Part of a small language model's weights.
Size: 14 layers, 8 heads of 96 (4 for keys and values), vocabulary 32768, 116M parameters.
MLP neurons of a small language model. Each row is named by its layer, matrix (gate and up: input weights) and neuron, and shows model dimensions 256-447. Each number is 500 + 40 x the weight over its row's rms, rounded and kept within 0 to 999. Numbers have three digits each. A neuron's up and down rows have the sign that makes its largest values positive.
Before each neuron's rows, "fires on" lists the tokens most often at its 100 highest values on Wikipedia text that the model never trained on.

fires on: "| ", ": ", "side ", "oc"
L4.gate864:505425522457468467510478555471498507450573533544523522501550500593469527515434607476553408534506513521514514454467518553528515491543529459546507542474534489532515511473491506505479464433479474526507512507434462490586487418560509502488587522521470471536495525504507561477500462480460532562469478460505521453459478442460499481508475500584534500458497498469541487562487577453404515538515562484487449553533469531511553517510604543464466514484541421508531487424497437488493486472453391460574442481509500525501513454499462501538516369570501435547477422516561484435617526414505523446
L4.up864:492510463547562525505471510491566539545493534530472510550489537454533515404552506545517570504520526520426485435550502530489589517479550506532452503551546502446489554573523469491510492545497506446474473456493511402459485454453468524497554441498561453522563483455582553467506512450529548497517533496492481471496537470468516476468553535416488489461503527516443497486449488455533530552513486507536432446469594540511457482504538486467487530490486457522533511490536487491505530560498468462551432481437439503485534420477529488457506511479541543454538505484540577453525498465497499428

fires on: "in ", "re", "to ", "in"
L4.gate1980:489525465471511539442540498566531422571505530530492516486494515384481555490434538536477548551529479485521422492501562578512535566555478448515557492528538533528441447509488541488541514505492474531530503495518563526478530535439500536467522582476546497538505435504483491497468471472424472543488483433518466492540577432469514446532450462465509507534499484510509581457496512464459498529501428527467497510528442468394520535527494470446445545505443492486471496460544503500471496544468505465505525518573461509510559442530507540486490524478437482518553490544517453439443524475508480532
L4.up1980:520512508547560503460501505476393502446535498374456459435486586541514501503422554496477519532476491507469474497494473535542520492516499512538492506520471445447497514549525559466512476473559505516514460504496528537513449522487377502520528477539483474525572509480495468500539543518500522492517518487547443489598468452429437492508512493530507532503460534472537491488525459497478444515500490474504406428543475471504480473518552444416491510545465471495487502480568514423549385513483467486517517557538508549518466447542526580445558471472526462486504431556485499520508526473521537510

fires on: "th ", "″", ": "
L3.gate1814:454541483480481530440573517473485544501508523506463493509482558532523503622542483441473501488420606493460507474528582519491473445526426470571475468465491511556534425538486527539526535442511472507442542528486474545449470459481525501513496556563494541527499465532537520526470468538463466482415539480498482478508540522492527520499568596472487501580530560534480501506540493459529540477437537527483473517456499397558552520497501538524503516517490481458484483474498477504508507557516500477480554563507457508504482510458542473536514600550546450462494491497473493522486454560514535556
L3.up1814:467510370554527566474496551539546524483465501620456431587431548483501519467498573529484448456532472513520429528518537497460538546494404503506504483476439575462525556493530534482439568444502453606539559568486474501504478537598495435528504450470527454547490550585477503555460482487504444501548494488496498475483419470489556504501565437480472446552484501521506540461584474497481536484499478516488487461488487471505581503538495543512542507468472530477519464479510507562498499570563519522414520496453524485526519501575517449474585513438544587554484463531469524432490569494537464509

fires on: "early ", "″", "Early ", "far ", "Transportation "
L4.gate1091:483522519503478499458519500485557469507477581510472494573501576613496524556465490441505517580470549534499617501611473559502521517523463526510488532530501536506488406515550516529543486431541482551491607508429495491477526534464486416510495503464471458475502562524535525470484539531515478480525509470468444553552547498507460527459474474449583470538511528480590500517510501465506512480530504579472498495473495446516453539521539384482463566495434493505516477448517523517494487538522480498502482460496480465523502493463595496471445484449480522553490467484511448498446427531551481530
L4.up1091:508572554557519497479566482577536520488541580455485453565523502558544508490419500481454501463500496467471450512564495440539476475468435532529540441531541486533431466496442386521493480504518450527490543580439489497437492500518459496548561544515531519475497546528459559510415540486461480464505551457584531576469471430531443487489498446476439490423501507490540538502508525496498484456554420498537535454548490483525472537451480456498393472490450505460504464468576490578467540494482476455456532521468551494497463443544472447540505517486481535526486477503525602476490504497501444507

fires on: ", ", "/", "″", "- ", "using ", "until "
L4.gate913:490499512537497495501518544510529465516479503582509510610473522509552477511465476501491403449502501537462532533469496483462490441544506478481483480483464507531596502508524458495556483537467540515471549461523553548602509520445573472567593490454532550489482483519491537471536430550502487514428492471496469541521504509484519471522564462496530439512555489493569538601528487492504551503439495470523451509466481487493492567420465539468499553498458494515525563517499472442580471487511490527562488500456488606500496445499483449496448557458523494505525535501420507544535431533532436521
L4.up913:511530459511474532487395459509532476585494482572434493507501542428492530462561503445518526524507542508481509477522526514447582546448391539428516500531573456470505559482526453463484529491481491469582555560498555551538435481525545507465450574453506473474517545523530523490438513531513514490474518415493461511485485516496538529482481551512512499514548558498565529404515476499473489521508445541513483545537462486523486484570472566455514505441497504540470519514513435513527509534476477468464514562495528547593478489454475538520551481573519506594472500451448448443543492488525522430

fires on: "of ", "for ", "and ", "– ", ": ", ". "
L4.gate1503:437503484469451477537510441459514480436527502528516542465456459553540514553527555488477486509472531469438525394508488538536450541504453503521447487452504497500548460543478463484543534509539524447508537520474486521589503515520493529524486491505513520529524505552503474431479529476477418486520433473548470476492469447505573472518509525510418485465515529451469485430429437542449411549441526483495427458513453449470506520500500524578497529512520479486462492464434458533477550518489529433469492514510517490495432504543489513421429567517474473433541534562536530457476452464436483471
L4.up1503:483505488503426572518471512532552557443530543571502479551545541541517448387561499540475499541459470593510489475451484477438472520521489536562513476519507484484587498496591484472529477453446500508592499487532483524484423517522471548498526515456497485477464528574555581515515554569460463464451527456535564481486509405442482444452488519479545510531530509480503464450547462502543528576483496529499449527472478486518548460543519486520472445498461459549478525529478429502491534489489543469461484437465564498536497473497465523527533472489471520557486496492543508538505461438428511518

fires on: "\"", "about ", "over ", ".", "in ", ". "
L4.gate121:503515512494498442479438481558434504487440527452506542508436482528486511546522468494519525474524492468540492515535456460561534515494500461514474484522514560474507462519481498645578494457542465467586431539487458510496485535518547543465448490516529509486528461572436452495460528447524573446448465485516445529521463536564513472513436515421557482520460521485492526428507494531494539544487512521442563489420459514503439522514449550520508499601440468462544530520399610503553483522527507603504566525488621499497492457592529532416515488529510525513549488552547489494513489483564508502
L4.up121:455512506516478533516494601508489537536456399490473556478466453539557511430476533567483461482467536477557470491558455492465457475446535489483478482491529527447464511470542488500562502492507512502531462460446495503495471497461548546540482511529441480550499486506486493559484529476530503502490540488560477442502472479483454537540495520557510490532554460490503435492497515442485475481499479520475455489469510486485554462480460556551548500432517461497520513546463474471429459511545354494526471519492498505454445488501446485507475483571525616462466481559581491515594526508575477385

fires on: "| ", ".", "called ", "0 ", "about "
L4.gate1946:477507516555482496458512480541552506536432455545467548470447511521458452506442536570434554557458516500551474543452547480509479627522456504563538496493569521501576525532507445490511540457501451526473515520443442462522516543462564498567502506505532462515486492552455470483465523482502486546512501465528531512489464484516517514540463544485618431521515565483473446470539550526516424515474544431502544515501447489489521495517516522467488493497530442529545480485450454510522493518528391476446542466537481478551539454492523480486467466545551489460570519473440478530561378542529362451
L4.up1946:436559505449495502493465519487496481484495562458504502427448474528534460471525471570483460488489501571483457497442511440544493503441506503455540471500426497405522495503504443501512489459487427498550508500446497482459555421465500503532503483525552541554491538515508431531452497502425519468460501481469516517545528436487512538490479509507528514464462464481489530542523531527464488475550515558525533496425511518453487486571567508547502584509481450513523491616501505548490488504606448486507489469506582468474465497509513572493473554519479525475434446504545459438486499474482458540

fires on: "for ", "For "
L4.gate724:475606497538408488477450517503511523553422536567489499537484468586488500544464503502475495530492535461545530460453441468474431575543481520497460463454524498543503485468503459575579519528496425501426478450520395455520526592503463493447539569524551529503480556525429531547446534547497481417517513489580487439474552517564498600603531416509545443524500415516490444469519520500516506447518520493484565539454550478483474527473488488488497520498472541510527506494513579457539500486458505506518506509513544519497521458586528487480491521547440522534474528502519499533491452561520417511
L4.up724:484530535475507438456466535512543550455475503493455519523538486574504522530461517522397451520578445574541504502481487535537466551490483495501535551507525475498528448522507442509512569477523452514489454526481435521471579558542480480573455519521520538505479465503488466538475577488496493465488514489575466584450591455524500509513535594541514539491500437462476465459487432518465499506567443523484541492556500447490527478430501497541518582512446542478518470491487481529502514460519502526459484486469484448479523492525484586491555503573477462494458470459551577521482507445518494479

fires on: "n", "in ", "north ", "at ", "to "
L3.gate1687:513499477492524443543524479439514541511507513532557505515532512493447531534565504514548556506500448523458492548508529488526556498456449481462589458508428515536476482600573531541578527485523515480482501530426402508484493542515413558503460433530463536502468468535499485500448506465464463514511485620509498476549540491473504580495540502520508554491455406509458486507506496510535502491461498494459483496496469534510469492519511551484488546486492477505502522492513477505491466389453525475501505425519483507533522514448476523532506459523480417499546482509492586492453517522539482444
L3.up1687:549482485525529521496471441460416511488504427568534466531481476501539543454550523497503513540533459511435521448463478559522653454586545437495454466516469485521498551516447554493501411511465526515484544533525485532518483453562492483441565458501512539444445507466485531457553524452477461527558481519537507534498529402505510494535537501507542477456538499430482527527537475494482551459520480506474495448485548593537517464523484502442501505582475531529548464471491469544519513511506475464499451490495437553520546532475537487564535484508511492557511498498499555441565514443427475462

fires on: "Th", "United ", "th"
L3.gate1276:533457479460596506468518496528543508491549495515533570464534533523453475415518521515510513503452454525505470416421555475493413485480516453513541426484429535613611444505473483458490503516497472428476500505506567479509466525576450455518458523497464479501500520478520520488521467548490565513487412516516506448498530455564492422524433500469491454477533425515502449492524489525596553457448482491502527497508562474455480442533465427446528485493542523499505517408533539508493496550480552497448461417495521462475528552517504466500560478549500486556480531578514503516416446511480425511
L3.up1276:448529510437516539503550502489562429531566460522436509452511473409523502564489542431491486520491490449417523583482449503506513513444432519520480519529431530532446465499504520466529471427527546430444399583577483463573553490527505454421520536505542504482458435533467532486536501530570526479492464528423480478499501540501495455437561503474513482518466498502567537471502592484551472454494494472544451520434502458634486456457411450491439543556519495446545525576565505503493463520537578432474519519517428517501516491481478507427529498537432525580449459451562493515516519567504416542

fires on: "United ", ",", "26", "12"
L3.gate755:458439479531510479519466512526538472545505469517517493489548455473573432520501563483536469435524492516481551584450537489518463488489524553513476553510492498491483498545495504469485496507504451455534400527488561576528513568472575515571442547490619434461488424484529436513515540506453490501529490534446587501545524458499553424493491549453555521485521468472479503484428507438490478497496525472546486530534563499482550488480474449436523515496506554496501485510548537536571483521505618451465460498482488473464439467442482447466476452483482468546445491459522567463470486485573466548
L3.up755:463453514541480457532495429401515476515510495477492437531497531513565577540506445457498407599511467467512513445487503485503545465472509446538502538504438530449530483501543465498489464497555510458516489390487497513498463524499554486549514476524566502521459446503467496472497492579498497472450442564518438507518479480490430447473494528571497533452506534487550440463567549517466549444426500513495485477512473539604483520553444494469498504484522482446550515438518501406520481529488494516430492501502467574462529577512545498544538587531439516483492432493503367450499482525492486501

fires on: "its ", "their "
L3.gate1517:460506481432516485469476508527551512530465629452556412503503505539550445565528506525504510448594434542504538481445483527556533501466476453457517442514479487425542457527486502494515470498461496545532494490427454504527468506512548480532435475505475527499464513500523533507512526499480485530484493473551496444492530494525472513526546550589566439442490482500398548459584418503504472495468480499484518496514532517548476460494476409479542448536459541507510479481500551520472556512525504548507484518485517557429431464539482528545519512508465609483502483567476455519545516441540498529
L3.up1517:537539560478494497555507497497480460451498536530513524505541460484492473513432528585469465498543528477543538495518531490502532548492465499536456435499592451450556573441507554468523473472485427578549505494524555466551433516472501556489511532470489467523570445468465481516466519544531532481548500495467451498501450581455516526462519491461533516545528498558470497543510493489428563421519479538506515490570427553511517554473516520524502467495549432435551515494475456490466498503430491557423611543503522461515467549494482477435428538436542553498452419516548478464507509592494470563

fires on: "in ", "to ", "born ", "spoken ", "lived ", "life "
L4.gate413:549524476465515456512573490495520506442539478460488458497584502479532519534513537523504586622501537477538514491549465510468458515534555455505448556517474489457536524521396483533531526514527481477553487484509467497534562504539515440399501486486512510555522420517562490503438468499486567534518482578504474528524472448489536547463544509518519519528515481533512463520437421503503555478448571528474474507504495485531440537462448487503453437490524540547596541506437504549546528486516584505449486563521499491528520516508460507512538432500519477606551437482460502474488560559517465464
L4.up413:541542521465513514422454515490481545462476473466514481540575428567503521484533514445564477507490502562482489513559440553478601515601461501527445532500497503449505602483548525480479538568453417485518512500511484482514493505533528442476460488504523533452398392518494451580417496444548507418538531547474503549551519484422473544483514480548513486490509456559502440481479484623454483497465522496413481466576502470490487450512492467463461492463541446577520549525526491563465500472566479478436449518517496485522570498582438493483532436477540475525517578523473536502582476429503507478

fires on: "in", "re", "of ", "Li"
L4.gate629:441516514547454490512507538583561474520488517494499507486523491432553511478475592480476480491551461534610526436475535532472549489528507504511495517440590475491509575486527547489474463512559502528563423579464487505504432569508517456488503529461501476540462558463459497571473406503537493484631421488578456516472552526474462534532526511509477501483573547517493497524507529470438551523438563526558542520480472462425527423487506434489472562448454489526501480471433534430443518505487526473486519514492511442513526467472505568508506446418454491515485511472493407532508498455498568483
L4.up629:516536465527517479448488579557517463530488432587455509502516495461517515463429467530483481493521549524401570487565530535521477507508420448444496499516595496550590423575480570493530449507516464578551551487489540475522440494498426569517458519503475496492508478459500450517528508490489484474527499466506479498504428516478477538572495541467522494532494521450480493555453495554461445547516520478531501546555482420470514539513486427480499433499474484502503510498469493435549495529516479439513527432479462500533589464491514511487588531470472480488533535603443537544552456511513494523